MLP neurons of a small language model. Each row is named by its layer, matrix (up: input weights; down: output weights) and neuron, and shows model dimensions 32-159. Each number is 500 + 40 x the weight over its row's rms, rounded and kept within 0 to 999. Numbers have three digits each.
After each neuron's rows, "raises" lists the tokens whose logits its output raises most directly, leaving later layers aside; "fires on" lists the tokens most often at its 100 highest values on Wikipedia text that the model never trained on.

L8.up1231:491512469437522461507541538465465493467511432486566528535472472528512522511486512530467465468506546505502526543476497476494519496520514496519431488472474467598482506495504498550443471410397457419446517454482478531519510465499477489548488474520492410521462473407510586404473507459440570485486440486466544503535488448541507510475563530454561463447504429566506515451445577524455498433511
L8.down1231:560492559553485473507420512508510412488509528507539527499499549485475553528491471528541637499532559434527463542511465498483485448514455503535522465506522433535477497505528446476501527493583466529554460501510523507531537512514465571580495489513529434493537568502500446540531432553451506503449462504584487562541491520508529548457398484496512481559465507509510479469500509513457512521520
raises: "ments", "ing", "ers", "ment", "ors"
fires on: "s", "ly", "te", "ster", "e"

L6.up634:520556474551552450510499538485491519467528509423496522501509534449534529460441468430519455466546451561517546558528423469519538423484481559554518510519447503434508489574464506485469613494504454483467555483466461520551546453530486564505473446432447480461509457495561450456496501454536505433548439503455484486532545425516473488512538503533467477499439455540457513464577528592487533494464
L6.down634:482507499494573523559524491477529546494474477429449520505482524498529530402485468479559448464487473522508514502522474467584583454550464525547545503510465474512474529565471529457544593489512461509486520490499499512473513490427539559452456444437513494407514420520522500484527463507483503446537454579459518484510516430542481505529509523511520534372481499515464489480518543583441526444452
raises: " UUP", " SDLP", " DUP", "🔨", "Djokovic"
fires on: "/", " ==", "ed"

L6.up656:437509458535556538526519489511514545532483488443503457506489606502504510479445552584533408454510491478497532536481517441542555494550509519468502481503470490583571468524505528431494562448542436539472507427499505497463534432498513521524444543485504527464489463517449534494523473473467598506552482564468511477542536502517511516464523552468526438448454545479521467443505490560480482460478
L6.down656:489512487506548459561540535514496508535502492445439519508524580490522510483473537526521434504518476507474499518465497495581579461494504515533552495507446520545499558539501537495511559497425469524436521488499474476493543461481519504490500501472494480441539494496494602445576445505472510487544487584468511448491521462461504461479513541477525500397477525524450526471493498520510459492409
raises: " UUP", " SDLP", " DUP", "🔨", "Djokovic"
fires on: " father", "er", "ar", "ch", "other"

L8.up1170:505517570595546448530530457453441497456525484489506529571452478475536581465455497538438509464402538525482424445460483488549579502462575553444476511470525562517528515495503391443442486503448421534607486482465493483529501492483503466445491473504453401498482504513578508476436512488429619412544492473430511533516426489481504539500519577502545520468467472519472521551478500567442505470440
L8.down1170:491535473557503471560472511582417487509516538509514533478567564559560562513447529543514518440602575459465420461495421532467509485509498468488493510489496499552438528469444452491444477550546499521503487529549532481520489457533478461516463495556486498525425610500500554494572518539486489576571447550507565471551503445443591495526492413468497512543522471553499432495500525502549476531474
raises: "ment", "ing", "ments", "ed", "ance"
fires on: "s", "va", "mb", "t"

L11.up816:473468482533515531508605507523528522490502508495539496517496505431456545478498543536472525432509514591472495518514459477508462514537527512581530398504429498488492509519517618514443544497486443532498479472453475556528547480492593485473527492464513479434500450538512506506527509478452541489502534528470508527517521516532437550444495572516478425484383477516533497422504500578496497526441
L11.down816:512430540522515422510537530427525472442490516431518477491510570523517473520554476503462492446493541566463548500470422487536599560509435535506476480492403534569497470494555491532493561460489498462530508425496424572493553487543537533486538484474456569470537533505571466531529552512507523473522542535481465533459456481508475506441482488558491491458407552567526548513501507534496483508417
raises: "7", "6", "8", " UUP", " SDLP"
fires on: " ", "8", "4", "2", "3", "6"

L6.up1094:435482442571485525513554553554477472545493459471467527506454572540471479497524488531515449443471464509487443503557476486489550537505525537522549488524441531448525509526468485451563543499477504491517499488512500497490563495462524516508554477513463488462551467475524485462540444461434522514494567545435505494512502476478536461469518518482576461448474498542513490447504452536440517496496
L6.down1094:508512454506524475522529509532505510545518460448471503467435559498494507449465466535530449460492535563503534515496488491576549485499494522515517458475474499504492464522493527443503560516475481517472459492469471524462542506426539508479497492483454462451551434473540585467522440506487533472567537561407495468522489476492549497489481568516561517424494472497506533422540468552434509518399
raises: " UUP", " SDLP", " DUP", "🔨", "Djokovic"
fires on: "ma", "in", "is", "va", "tin", "en"

L2.up534:471487528544486476462462446459501577519541499479446513533412505459556520515433516525549526475504451510532514508568484458446523513492508524508499494449469510463479458582476529421503456465464457512512477469500439514526505542468510571509514440487418465508511436418533578501522435471505522485534493520499488502594465469546524515519501495514510444507453507518486472502507506511371471565450
L2.down534:543535484505479441513504470489489566509503537550460449535469515464548512506523517511495524535451534503476503519506501509487530450577537516439487515523476443486473519547517490537475465493490486470472495479490495525519493505460526524566487490478549500501444492489506526489464495513504514546499467424488448517550464480475493515480498550490505481777531530521481458514513531522520520501538
raises: "=", "\n", "-", "2", "Single"
fires on: " ==", "=="

L9.up688:525500481489540464557484444466487560516517538495523516471492552472512535394541592490517482502460462589434527482520533527494418525553502571503580499491514469500501553489490576471503537467487470475464474463485415500547560502433572529544428501467486477449482383453536562479539467475478554494546577498465540554529494483509454557486500555498513447519496551544478500457516538495515467530478
L9.down688:490491477483488513517511496532507488495531481502496521498484505497487496490490502510514472467495488507506502488521510491480510534500501508501522499503505478498491506507490492510488505503476511499514500488490492502532500498516467511491499514475510511508527479537486499470516487524513491472498494489525492509531506482541517514518514499470481463785484490539467500523493470537539488509509
raises: " \"", " ", "\n", "-", "s"
fires on: "==", " =="

L12.up1036:434527499485519506542474439473489556505554471557448521421454530486483438444511493504472499463512488483499497502530500465465554508537500514556490451453439508578543510475462639485515529462499482536489489482512486532489467515440469554456457484561477482561451547501557510458495417516533563484548602502480554525525454473508551525590522511470475440429503488569543450469506426499569528527531
L12.down1036:520488463507494429463557489448490531516504536432557557459499503518474601527461511488457484476518561528494487521509457543449477533517449414586514563476447466493478482506505500502461501559477580513493447537524456511516480502439528458444468460557461529465450517539389476511492480549522552485510535529484415482497575500427493445581447493557561498529456486497496492522471499507461545466471
raises: "ties", "ral", "ty", "ion", "ions"
fires on: "8", "7", "9", "4", "6", "0"

L6.up995:550497517501573497573558489468488492543510501423440514483483516478530548511472453562530533449514444566435476476562435492547523495526488526567582536448552520519466485513455560487541504478425409538557563557504498483488549525459524498502517472480430527422553465433555516513531444485506503494529483515477508563555505433500538540498516568484516480463488468554433556528559531519516504498458
L6.down995:497498502501562516514535473486421519541453502436448537498527493494525544465496530534467488450443474538500510461473459521552534516529494507551588434485484479538469501553455519452513533444429482526532523462495426507488561466502510542474537509467453472454565483456467580446537432532474534490617467556442542474552466471549519490477522566497553476420448464540449543461540531501474527494416
raises: " UUP", " SDLP", " DUP", "🔨", "Djokovic"
fires on: " part", " level", "ly", " much", " number"

L8.up685:478483541573530501572499450470452500528480485463554506533459472475557430463488425509480524452497492504521508512497538520533602506543543513476500514499422526472505519487554547537513517462479443496509456548467462443466490480458481517448480496484522391499504438458541541430480498510484477499523562482509541464483502515527543516542490446553537502480507447495507523385455508498510454433454
L8.down685:488507472503542556482441490497405467512446505496444463486506519572517534521473537543507474474429528449486459544554507537463442530506497468500392502580517526506515537512518506488468518532497557454467523429518534549496461460461585493451522489502446526503492560581486470489430492552488497550438501459517533524463529494442430510476487483479549593539438447493424488533514523490538394545519
raises: "c", "hal", "ions", "ion", "ore"
fires on: "9", "s", "5", "4"

L2.up103:518516498501549543501530508500477502559505441441501506483389550506485541445503529547499539446473454499488569497547468555519518587453486566515503519507435482532461481542496509481496471485437485522489505422475495492494430512528472598478508486530454471400481461475495527485535420421518585479466561511569422476517502561519508481464471485447536444459430498581460519443476495575509475485421
L2.down103:493458504474528544529525490531432503507513416460489450453451547527467533511528475511511480452526478539491549530491482572527513549451526524526515523510438467552493452506504504512401509499457455524487464440485495543455472504475498523470492516473473503405481522475532504500514484483493509442488527542472542473539525474508520525485441543436551519400452467532455547465509492526517475496406
raises: " UUP", " SDLP", " DUP", "🔨", "Djokovic"
fires on: " led", " signed", " sent", " selected", " appointed", " taken"

L11.up1247:548497484546577575513486498464434544586485397536484613464454497459531505492485506479552509466501519578549501493452472459473500454511447499501501520556524487510587466512477469495433483451507559499533523454471424560439454540526527533555490504535428471457575488482490529533575490539465520477503440493417568495512525473488552526472486483475489507535446531540537484460493494499549428458413
L11.down1247:525497470449484515476597498542539513507528515437519435469442544477484445496509496484447539555492547558430549538512428516544574476471523478431452498468459571446456542531490486518544549477492538483493537502523497592516502552586514463437482378432463489433526461554569463557500527547529532528517517536525504491518492472449512504454528531517479485496460524555528512504514393527437516517451
raises: "6", "5", "9", "4", "8"
fires on: " ", "2", "1"

L6.up774:403547546557535536514546479526532596487517428483523518536493510490531534493435540518540476482463421505496485553553442488507566536551498439563484504480458494551485516518455449438460555456443477513463508489467429540403499482502610526462498456501481455472444472515493525512566543472510466470555493506423464552542492460540488499504505505469474499489474461495488418479507476545463497424523
L6.down774:497509482461522504497536492504442524563473461432510541448467546492543499457504499566566437477480521539536512546500501500536518481474531568535556473484435488521510518543496496445469562512434495539478555465443420554455573496442615542484478508470504473484539447500512556477532462477488499469555518537450492471513443475490534532530522551527534512419497492536483525461522484586398488498451
raises: " UUP", " SDLP", " DUP", "🔨", "Djokovic"
fires on: "==", "ship", " professional", "ise", " ==", " organ"

L6.up725:446441502571500526514543491521472493589497507466408411450484583516458584495473493556533465449520453479494476489500496530555555498544539532524517575476532515616527479507497448496490526463418472503535537463496486490474504524516549594481504542457463552463484481478503517466566568481432473477525534579437468539522486435503555522473502480446487489460495439521468495467505494550458491528516
L6.down725:503474491526483490519536485491473515532460499446443520442463561500507549498501512557556476491503511520492499499510442513559547492512518537535548499499446516543489515505501545446466527508421490529475534447480436525494498466480558522458509518452421508440497490462495566498556482530446528456580485515458480525506485437530533496527533550487568494418480429557464535471553525569422474489426
raises: " UUP", " SDLP", " DUP", "🔨", "Djokovic"
fires on: "y", " to", "I", " practice", " theory", "J"

L6.up318:479449482483532510578550554562528523506514495428555573507514536515524551440450531451599402489515433471537515476545506508508473465499483534497579494498476457451507551474482506413409548473493491482484559465525506529504533482514513506485427525513492491530463435486543530455559472423455577502588473513488468481568511514491527555448573550551528454490461520506524537499535479545512516508442
L6.down318:511535476498515520554551491478481556546522461479440503459468488522565545464482458500514458531459493499492499487524523535531552457505533523489548468563455492470450510525439514485446558552464464500488517458530511525500518473491581502515482428475501478451526456495512518480542443514388534470531522551466499499528477514489508484476530535512533523434489526520463518497543561515504532470389
raises: " UUP", " SDLP", " DUP", "🔨", "Djokovic"
fires on: "n", " South", "h", "d"

L8.up1121:457502480558499500603557511513500500548480534492520543518496456500492520508526476572475475478450481540513436472533424477493473543511514487440497469509518469533475468516564555535530493505552461570575477407527483467453502439472477464474438494467553490513495483496522415532552505491471551523491509527457519512467521490518502496524486499567559426461521467585484451421539515530523540477497
L8.down1121:545480510515467485531457517486455532494475506436498492489499552518488500444469506521531525503502478518544465519526473529528557506525475499457444502532554562477478501524475533460497506484535508486587571472503470507534552514565417510609582560459519501446504621597526444412480524580550458533525426558505472511448502475496528501508466498474547442510527488534539496491533579467486465531452
raises: "ments", "ment", "ations", "ification", "ation"
fires on: "s", "sp", "c", "uc", "pe"

L11.up96:531459537572481526528555545468453486490490448520477543512533569473549507473473437529507484590482491532458503485529464515500516507535545471459518548506438491517472453548493587444438486433503464511490539530519494527492597498476592558526456498503478493467436458430544578449590454520467490537511464521408454490565421448531468547524557482571542523524481465549536514405523540489418442611502
L11.down96:553471483527489551514508452450498529494398483486498520417503470491555447487547502524483504496547352532495457535484496539463518564527491474477536452554512503459538488575485469489467466540537500499444513524515489441466545502533478538490491481484475506434552500563460475462506521504463408541535544557545519488505475516492512546467443473518534503319500502515507532504524509497459554507513
raises: " UUP", "🔨", " SDLP", "athlon", "Djokovic"
fires on: " ==", "==", "\n", "."

L12.up1212:504512574522477520527517516565458535482472507508568536554475550558471537471441502427513541521466565538525486442587442551534514482510502573523447498466545460556462455559482546462481566469471489487487548438528524498534541513543535519528473485461496513506500417514585544504543470474498527497548509532520495495480586443501531521501498492434518458524445485492540504463502545503413541529451
L12.down1212:474528474459464468495454548420455492526526521513509464508563500542496510441555500466488478493475456485550497474536567533485447443533536458425472567551497518527529487461532495527532484449436509475461450457467530446558514483511471549473508513444477457488466589461557494525484427514467479469486504502520591507494509435502472493459452502516506486383476517541468482482493450486539556464454
raises: "cation", "ative", "ions", "c", "sion"
fires on: ".", "==", "tern", " =="